Part of a small language model's weights: MLP 896 SwiGLU.
MLP neurons of a small language model. Each row is named by its layer, matrix (gate and up: input weights) and neuron, and shows model dimensions 16-207. Each number is 500 + 25 x the weight over its row's rms, rounded and kept within 0 to 999. Numbers have three digits each. A neuron's up and down rows have the sign that makes its largest values positive.
After each neuron's rows, "fires in" lists the words (lower case) most often at its 100 highest values on Wikipedia text that the model never trained on.

L3.gate182:469487483493481542482510501473469466509497508497521470475538471519546511475519484451538483500466496465528509508540486496518513514466502500540545522502500481488526493460518478487506452456483508508536505490488459533502493533488568494520507502489454497510513488493514528476529485469501493492506446488525516504571518543512475499486496462556514510506504526500481541469511545470482516497489492509486499510468472486551514496539478533512498470484504469510541510535513476483500519553546466515500507525521536472470479522495447502494499486496537527518494494520458483514503484499481500442
L3.up182:526492490509507525511490496484480517538507516499499520526490468470441463503533500514510517494508513484467499498525470507533483476468509519503547488507490478491497509534472533513531485498489505470499483538478490527480492478521481475490502524503482482493481443524547514532507461529488485515486542556477521500514488510531522470483517512490484519516511476541532507521429529500503526532483533556531474465488497507511553549516484487503481488490481458502531469516449494503509478528501507470539498489506546477549511497568483467483494528489506467494488500485431496536479477498521482471
fires in: "high", "rights", "railroad", "highway", "railway"

L3.gate557:520477474507459521526483541495510451558499501499490483526523504482531470491455480508522498491504521493507484482527501439497507516502468491461469512501500507475453541531474494488523515471474477499551482527512486501470506508513482493502487493532443532490487511457514527484484464488477546522504514433493514544487510561520496506468515484508479480516502510516464495496482514553503471478472529519531496533458477525492488520553529476493472503544521513464470494473537481546506548471509485515492458481525501530561528510494492480492508525507494494559516448507479444515520492545534499479
L3.up557:502495479504548483525462539465515510468499526510504561472512500500502499506483530490474470518467503535533495533518503537486475499466486520487500528468542470480490510495531500469473509503446497519450467525507515487451510485490509478470520528514484489495514527491481486528488492517497520500510468527502518481525518496504497489468490468543463487514511578417506478451462509497480550494478496541498507454488505494496495482516461499487520494482514490535527498506481496579494526491511527536466509511496484447487485529512513484521463457471474467457501493521455492491483507479526491515
fires in: "world", "professional", "major", "2018", "majority", "national"

L11.gate358:530513522554471537506497529509488552532475517459528455517484429465486499509525483494518507489499534454506488510545530471503520531483469460486458493487440517526519515456527497534475456450480471498499490510481517467501503514473508511494499497523498505519537535499529558484517474529523480529494537513504532540527546463494524499510489472469493506478487484526516506540471490498515537534501529519511528493508502494518483553478510516476528488495519521483494479506516495539545460516494517482535494496538511509526486488524520469483494479488502519505523509534502518523504467501449493430
L11.up358:484518500510531489538464476472529513514530492493541460499472508492517485505477538460470504475501464494459460485559506480515483494545502476542424511532504495498516471454498475473453514520518561461507528482459462495501481467506477543462526515529508523527542523516481483496460493504494485473500537484481499521478481482526534496479518509516490527511495487499490478506501526514507495512513510500493465491505526463522535524525502470477476453513474491531483475489521494544489455469491529527491502500510516487528493494467494487519511501508485467537504476524534497487512496528479516527
fires in: "a", "s", "television"

L2.gate284:504510502508526474516495469498501503487464545540486484523494497496501519498513492526507493500497475470474466513473511490511475475487528493457444509529482465490519518506473451510499503497496545536531447499534541487509504484479521482514482502481530511542511444498500506501488466493455488458475522527495529520450533475463504506510556496526467538506488553474479510450486536514474537494564496508523510518524525502509491511547468485491490510486476537487541506556499524466487461537543505529491500534514480460448489496487479480519516470480473510527505526479514495485501489466500512536
L2.up284:489517459437519470492506467481491507537466508523488474528505494491529477479492482558451519495524526494512501507533516545535501482487549488502448470523451472486467525522503488478549497519523513543506466485553527492541516514502494509472482503494483521541487505481459508517501468511453487449486513495541537483482509479467523500537548502491526480497478520483506503456477495518537477506524491526569465499504514510477494560489458499476467483510498491487498490503500488473493519539515512522500503552518488490479477494505501461507487495522510516567495535489516522530538490486532521508
fires in: "no", "a", "only", "considered", "conservation", "has"

L4.gate725:497511515483510465531484500497465489507521495494487526526527509514475472466496536523519536466474509521485463482509492495455522492468517547479523508487516499563525526541497459455508477538516457483463458501505542476472492460551498523532521528491490528517505524474521505499528489473496492525489513461524532476480479476520524511479514498516500505541514501515494539495454511506483471510491489538505488520528505479484471508532519474469491459483488488472500452499511496503466521529529524489483492519479570500478544521499529482473480496456524547513550491465456445444472493536540520499
L4.up725:487543532455507477492494488491454480467504493469440520533488516505482503507535528522510501464479476509451459508502470502510499510457511541524504504520517518497576527517546457504513490490496508496466482485466514436520538509528517498498504467476507481531516564538499454528509485460434516506503524487485531482501461517507472487516499494570461505512503522491505526492471489492487481491493522491475460504518482506490516490470525464502505495475482492468453434514515511457504462522544454473508494528506532477483506484496509483525559490479516519474500485484479501518494484509495499491
fires in: "both", "all", "until", "began", "those"

L10.gate792:543549485480477498436485520485460531525518483566513509513516517466500532505499529460480449450460505493514523481504487532510531509502520476498483515499489528468515552494514489520506466485494572473508524496464483490504531473531472482492522494488503508508474489522505513490521484507538533524528489517419526548518491486478461501509488504496477533454498507517471505461515521446480507527517476486519493492478486483488536514564503498485499521486538472499469476485485479479473540503530501476489480532470471537534506487485487482505551482493473453480533466496485500530443505490445491474
L10.up792:503463500519529516432480507508496548469493517504485508509462503472513581513504504523502571526493473526481486494509510485522456476548522485519552487471518477481487500536469539517468513481527527505520480502481499516543493496435501512494533495451483439468501560490513478472502498485517527518461543514532554503489487523495463476468478523511460528525513426545510510547469499470498494516486506485493482518504515486480551532479484496492517545489519494501493492503476515477502470511457531552502510490453486513482456505490521516500499498480481471484484538485522473473496493512486509523
fires in: "on", "the"

L11.gate203:493493494507481481519518545521538514512514495451505522529477564508476440508501506537472500500523508477544464503526507462467504529517506518524532486516527519545520573494495530502494466520529483481512534462473486531480514465522505536453549508464484482529493502523487474443516543489535463512495546503481468492504536480518486522522544497492498443484502518515493505483506501490526464480448530461518504476516515470504558517544515534504513467513452484464487510507471523503530529513484445484489487496523508515506540457505478503488482487492523474508500512496496514499433478510457521503
L11.up203:517544531532482519508486475481532502515500512477513480511520473503505534474498488506492497560511503468539522497496497497535535532478449502468471502552503482532537509506502534468496548499552477530469480535551501470488487511535536458478462521458541485493485524484548504474525499506490447457445516433458517479511469455472552547506507487461505481494494486497507487492473468505548547499500521501526540491514485504507492478482511461510505508508459496458505478536494506496469491537515468481496463497482503499516522527524476490509532491536485505494511476522504522486488495523495475498
fires in: "but", "and", "those"

L7.gate779:569489505487517479466516527487513536495518502470513506522494499479440491510535502456483521497500499474535496495522519487519526512469506521523488483502495528527479494478499516483471487499510566474490522503483533494472503506482457511521481485489513503496548522499517557514552503488512534493512500469520525459525510529482554534526515521484492457499522509490504510498496480565483476500527510545525516496500492510514580509491471526481507546521538503493535491526451527484489457512544482528514488491486476561523525455498488465508512537490484484540501543456468509506498512492501548539
L7.up779:536491509476478517473503473508511521520495537516522506524498491535506527487498524523476546475484522514482448520484486502537467504481484479493449515474520476469511495511506485519515518532447496487580533480470505468509493499518477484491518534486430492507562516509471519527505509522508471479539494483469517546493500469559471414514489504480498523508494485526450484491519487492513504519469504504499508479512500525524502471516524497473509479473482512477479490513530488518502509440512471517465446486511502516496474504506543513542549482522491452507533534511501481537439494513497513486
fires in: "s"

L10.gate672:451483495487488505518433467470484487469533496511507477453522450492503507503515544456513512515481511496473549519506508483501526480533511519491474508528501503492478538545520503520468465516521483558498484499501522459501460511465492486503514477499495518484541521494521441521529502481486518466518498477472465464465508492482484501501517497479499513471508520527489503527529484476491529481527506531450503513490503542486564480559534499493497489515511505526516469538455507494474482487531496517453548515511548462469492479526491529467513500528527506453488534531519530493527498496466464457
L10.up672:497549479480531489498512504505502509468515487524500512506534487516489485512487509460470530471493462476514526477520491528502471483523487520517479470497542545489498470502505503516522490445483483496500450500482528461507476511526494489523466522472504470502511515515509458455530546465498497562519515482520494522490487516472484505515511552458517541537461492454527510499522507522579512479446534467500541498508536465497499449469548493475515517519459511492473481489493501495530504484496458548509504497493521453493507484500524500496496454537465503509506509507473497489527479507488546447
fires in: "and", "or", "be", "vocals"

L3.gate769:496482464499515538507468478478477505534467518481471450485531481498532500505498451475452533510513442456510491500533485507497496471467515521500494469500499441491536481482513472486478503535489468503525497460488489492534495503529502470507496516470500505538481517511481521508538462492534501501530476510544512476544511519520464507528532521531491498483505485517506497475470506473467533528421502465514555463487525476528515512539513498493486496506464499525544527527465475492556442499521486463459503528498495508503493531535498516529529494514479533531530493506498527482498505470507486492
L3.up769:519470440471506504537467481505478530491498478440495513467519494486520516484530487499473474502480448459510520490518502496501517479484524506479519496500484490514559466499477504489480557501450522479525504467519496495496537464531513452497480466520514544526506520520472517493508513483491456487545466528521503514530558472550505537485504531540518486519482519473483496480488480490458538512465533513478479460515513483496519522543527518471477498477470477519489531523479479473536481491486481490485507488505522506496499522494471507488504514491469519500533436516462520554465517446499487462
fires in: "high", "four", "more", "highway", "low"

L10.gate789:538496459525498519475470497522446502493461537514495500487486449490466527515485444478438440482508489486521488498535510487471517514497503474494480541485482499486522497541459506502489506481515514484504468505510513491494514465489529460496493511513489539507468540557474494508529477520507512481474473497492504490505492493523465510427517511536488480475527454494493513500429532481488497533527509500548504495499509494526480527501542464479519506486533495478499461484487525467490509506515534507502483452495480487463486478476523515498490532512480457454516514523493496506478529495528555509
L10.up789:511473439501532502456504487451515520480480496528511510498494497471481461497476468541483484523495537476504492519512534496496517493494506483478459554516502520498526463502461489474481522526504499524536514481489535475492467504455547495473483545517490536510502485538490531517519499459501493482457491490532509505513506454517450528445524526490494460483507455521510506520483510478490499521515475474514488520454472470485511548481522515457497506467527491486576528500554494497461503505534541549506465499525540488513482503481497479502523467494480475486510538523461501519504487502509520509
fires in: "the", "a"

L10.gate612:519499527507485504512504475499467520517495542461509513475512485535559516517469478478491508511452515495516515462514467471482492543507531483525516487511514505513528475473498493498484465491465475485490496523520450505514498483545474468477504540507480523521493495512524501436460494510516519469478491491513492495491559521503508499535531508505451486511522532530473481479502525465538536516529485460528534515509519504510467523527508496482493477550512530468493484520532504517473477506472480537466533507498536443492471471531511507506476546484457482485527513482510530541506519458488513480
L10.up612:483492540485528500502469498449555495525505506491485516485522499559539472529505490463490526542487486513501486517522490508484522516558435486567500462509482481432516515457485484525518525485495496551529490542445501504522464467510501494483529549513513477486508487471515530455489469496502507477472500466531519500505524478498495555501487459457459523517486504502527534489504547500544500496522529509468499494491524483516469491500499448498495532475508499467500488486517469492469479499533532524543507485514523534523526495521473514516472500511486515464506507484518528504527462502478494531
fires in: "a", "that", "this", "the"

L7.gate29:464502546489492530489534491511479511549485503523488518447517526506482492447487475506464489516514516503498505540540483517475533502472563538520507490521527518515517507517483526461498452488486471511461494465505518506489484497476472485536532508499515521489505526503517484478482496482503544474544539467471504470516561500480487491512515465539478486497527532467506513464481546540498474456502536502482477522495518510556508484529493499497511507463497474449500487497457490508511535528465462494470524504464495501479521494542470546498518479540517468492492515512479536489530530475490561462
L7.up29:529534486524515503512488452532506524490481471471513519502477511520512515529533503481477486460520509519534489510515500499486506517507424495490486510485508441460547491495493503451450508479490486461502521511479513506516551479527510509464514512474519471517475466505481500465490485419474477472510528564446476482507456454497461491495511546516454482492475538472498516467500535505566522481516472504487551496465514513507510490513516522509536501545468459517517482473499517486508477495493498491514507482498526478487500542466544505500524537476498520523491523456517500528505530492511515523
fires in: "but", "and"

L10.gate653:515541491491481504500514486496499449527483475495570512521504511522470485510483481486489458544467502507476490508485518499496479496539534505477495492492498491523499513530468503509448519510503560499502489496515514510478453509465532474524519496506461472519505541506507493494480533496574486474488522489469507447498517497528508528508548484452512472481510515493510478512518495453493483512535487509516538498463486546526477489522537491505537489488472520479510460516515497524497538472467503510483522479516529449474475509501522494530494461504532445494552494453473505514488506527499534551
L10.up653:547500467467468471536514486501433531491501505497489525464489529553493505468498462455525484507473539520534482472490494518484538499466514492503543510484460479485466471457524511473496481505530528524500493476528472499514496498515508509520510496478476514546515486502523516471480527519487484475467491494485502501501477553510495501445549570508500546539531479557503496504490539481503478501533497509490498491497470517425507488435491503465488480450511483483529459466518521474508498515515513538524508523476500471474524485490496495522490473496494503540527517534481464506510490505489489507
fires in: "by", "the", "with", "against", "faced"

L4.gate807:501507435471534478492512500508494472514465517495483471487475440533544503525510480517500520504497471452499510480538535494490507510499509524477482527495518508494527459511505493459504477513514509488479514508469500517531508504482518508455507546526479476483499520511487534496507490452448484487503477492475469506530511527529535502514546510507512527471475471509518526507557520541514511468503514542519480474480509520518462524481540501510519468523493481548540550430451528442482511535492489466476496505523521479492498500483485482491502527501443493498474509520512563536477503493568483487
L4.up807:461472427510535503498505493492510431495500511474508486497493497500510486507494479505504538485482527484445485522515526484481509509513468480465486512524510488500458440466496474483495496524487472474489483535467468450466483493517486487462504528497507524499465521453498497486486514466523430462500524500467472493507500503502522536499521502472474481523513527494537515492488538476507499475501467541495519445452514473565465472536519498510486497509479526529516505516458549503450499493528512502531445472481494483507470482512505488500472536487508483536466487511533512470455489472521505457
fires in: "a"